{
  "n_layer": 8,
  "d_model": 160,
  "n_head": 5,
  "n_kv_head": 5,
  "head_dim": 32,
  "d_mlp": 640,
  "vocab_size": 2244,
  "activation": "tanh_gelu",
  "norm": "layernorm",
  "norm_place": "pre",
  "norm_eps": 1e-06,
  "positions": "learned+rope",
  "rope_base": 10000.0,
  "rope_fraction": 1.0,
  "qk_norm": false,
  "attn_scale": 0.177,
  "bias": "all",
  "tie_embeddings": true,
  "parallel_block": false,
  "init": "normal",
  "init_std_qkv": 0.0395,
  "init_std_o": 0.00986,
  "init_std_up": 0.0395,
  "init_std_down": 0.00986,
  "optimizer": "adam_variant",
  "lr": 0.000931,
  "beta1": 0.95,
  "beta2": 0.98,
  "weight_decay": 0.059,
  "lr_head": 0.00441,
  "grad_clip": 0.5,
  "warmup_steps": 277,
  "schedule": "wsd",
  "decay_fraction": 0.771,
  "decay_shape": "linear",
  "final_lr_fraction": 0.05,
  "batch_tokens": 8192,
  "seq_len": 512,
  "doc_mask": true,
  "train_tokens": 132100000,
  "steps": 16126,
  "dataset": "wikipedia_en"
}
MLP neurons of a small language model. Each row is named by its layer, matrix (down: output weights) and neuron, and shows model dimensions 64-159. Each number is 200 + 40 x the weight over its row's rms, rounded and kept within 0 to 999.
After each neuron's rows, "fires before" lists the tokens most often just after its 100 highest values on Wikipedia text that the model never trained on.

L4.down544,196,155,180,131,186,210,266,251,176,156,158,249,247,184,169,175,132,212,160,158,168,149,170,123,195,176,264,211,189,245,175,185,248,204,179,174,208,214,176,115,294,124,163,169,188,186,188,275,324,204,223,204,294,174,164,219,183,188,137,218,180,251,202,182,201,209,182,178,270,166,254,196,259,265,154,154,204,169,226,139,190,241,149,217,212,170,161,194,223,217,163,209,228,208,187,201
fires before: " ", " •", "er", " S"

L4.down286,164,216,189,155,231,146,241,187,224,215,236,216,219,211,182,226,216,187,153,176,210,203,177,231,140,205,153,180,199,292,172,104,213,258,197,230,182,183,212,211,254,238,240,246,212,205,208,171,105,194,296,187,197,168,190,188,234,172,143,212,174,215,141,197,201,135,193,239,110,181,189,191,252,201,262,244,148,73,138,277,159,223,244,197,142,312,190,160,138,165,173,212,223,195,163,195
fires before: " |", "A", ".", "C", "L"

L4.down89,171,196,256,151,185,150,145,121,142,173,197,199,197,179,283,197,207,189,218,162,214,233,173,246,148,102,200,230,270,256,282,263,183,215,148,199,174,199,220,151,155,225,209,219,167,189,188,175,172,220,240,207,251,171,401,195,163,165,149,225,187,188,253,171,187,217,232,167,190,165,170,196,193,256,205,152,200,221,252,194,100,177,232,184,171,183,262,207,159,206,197,205,174,145,283,139
fires before: " |", "s", " |\n", "|\n", ",", "|"

L4.down455,233,157,194,220,206,185,124,199,245,197,157,229,135,153,277,227,200,179,184,210,215,130,148,168,284,170,326,201,198,217,191,133,259,206,195,251,202,186,199,228,118,238,224,166,193,177,261,227,200,244,215,137,166,139,251,234,194,190,181,208,164,201,106,177,166,154,249,265,232,222,204,246,266,162,187,208,219,235,196,256,138,150,173,151,158,194,260,206,230,237,253,207,175,209,255,175
fires before: " York", "an", "a", " Z", "s", " J"

L4.down337,228,190,143,282,157,289,221,149,168,175,177,199,259,211,238,182,135,178,201,221,199,198,317,171,207,188,243,229,183,222,159,187,240,232,196,202,179,283,166,169,218,212,177,149,179,179,227,236,180,238,160,184,242,188,180,149,261,217,102,209,229,172,198,251,232,282,190,221,195,283,176,202,204,153,193,200,194,195,220,147,193,170,209,231,266,173,232,178,162,145,115,163,256,183,152,197
fires before: " ", "ant", "ult", " |"

L4.down432,179,166,214,203,224,175,176,157,173,285,186,171,218,171,203,172,160,247,255,239,92,269,269,195,166,237,240,239,186,190,306,209,184,176,185,225,277,212,166,203,205,180,237,151,222,220,162,217,269,183,173,159,239,189,163,263,97,72,174,212,232,248,216,212,176,205,216,176,155,232,287,207,172,217,203,160,223,241,197,212,220,175,146,219,185,200,129,222,126,221,231,213,264,185,207,248
fires before: "port", "med", "y", "ages", "per", "m"

L4.down142,176,208,205,163,237,155,129,235,116,215,166,181,240,165,165,172,282,232,171,221,172,141,269,140,139,235,204,214,203,239,185,225,247,189,187,179,212,264,240,217,159,185,166,207,226,237,146,161,225,156,187,134,222,291,156,213,185,222,227,178,199,92,246,156,214,176,198,144,206,174,217,83,162,249,186,147,208,182,156,231,208,214,203,199,234,200,262,209,259,222,232,266,182,238,308,169
fires before: "ed", "e", "s", "es", "ing"

L4.down114,224,178,233,232,109,142,161,241,140,289,174,307,200,217,148,144,184,181,208,232,160,284,180,224,202,128,229,149,244,162,188,119,215,202,165,238,187,165,189,247,160,237,237,203,216,194,258,250,176,172,146,225,204,174,220,207,255,169,221,244,200,190,169,205,154,186,177,204,214,114,145,140,264,167,136,234,271,230,199,163,186,222,248,227,166,206,270,208,182,92,226,218,159,173,166,196
fires before: " |", "–", " |\n", "let", "a", "n"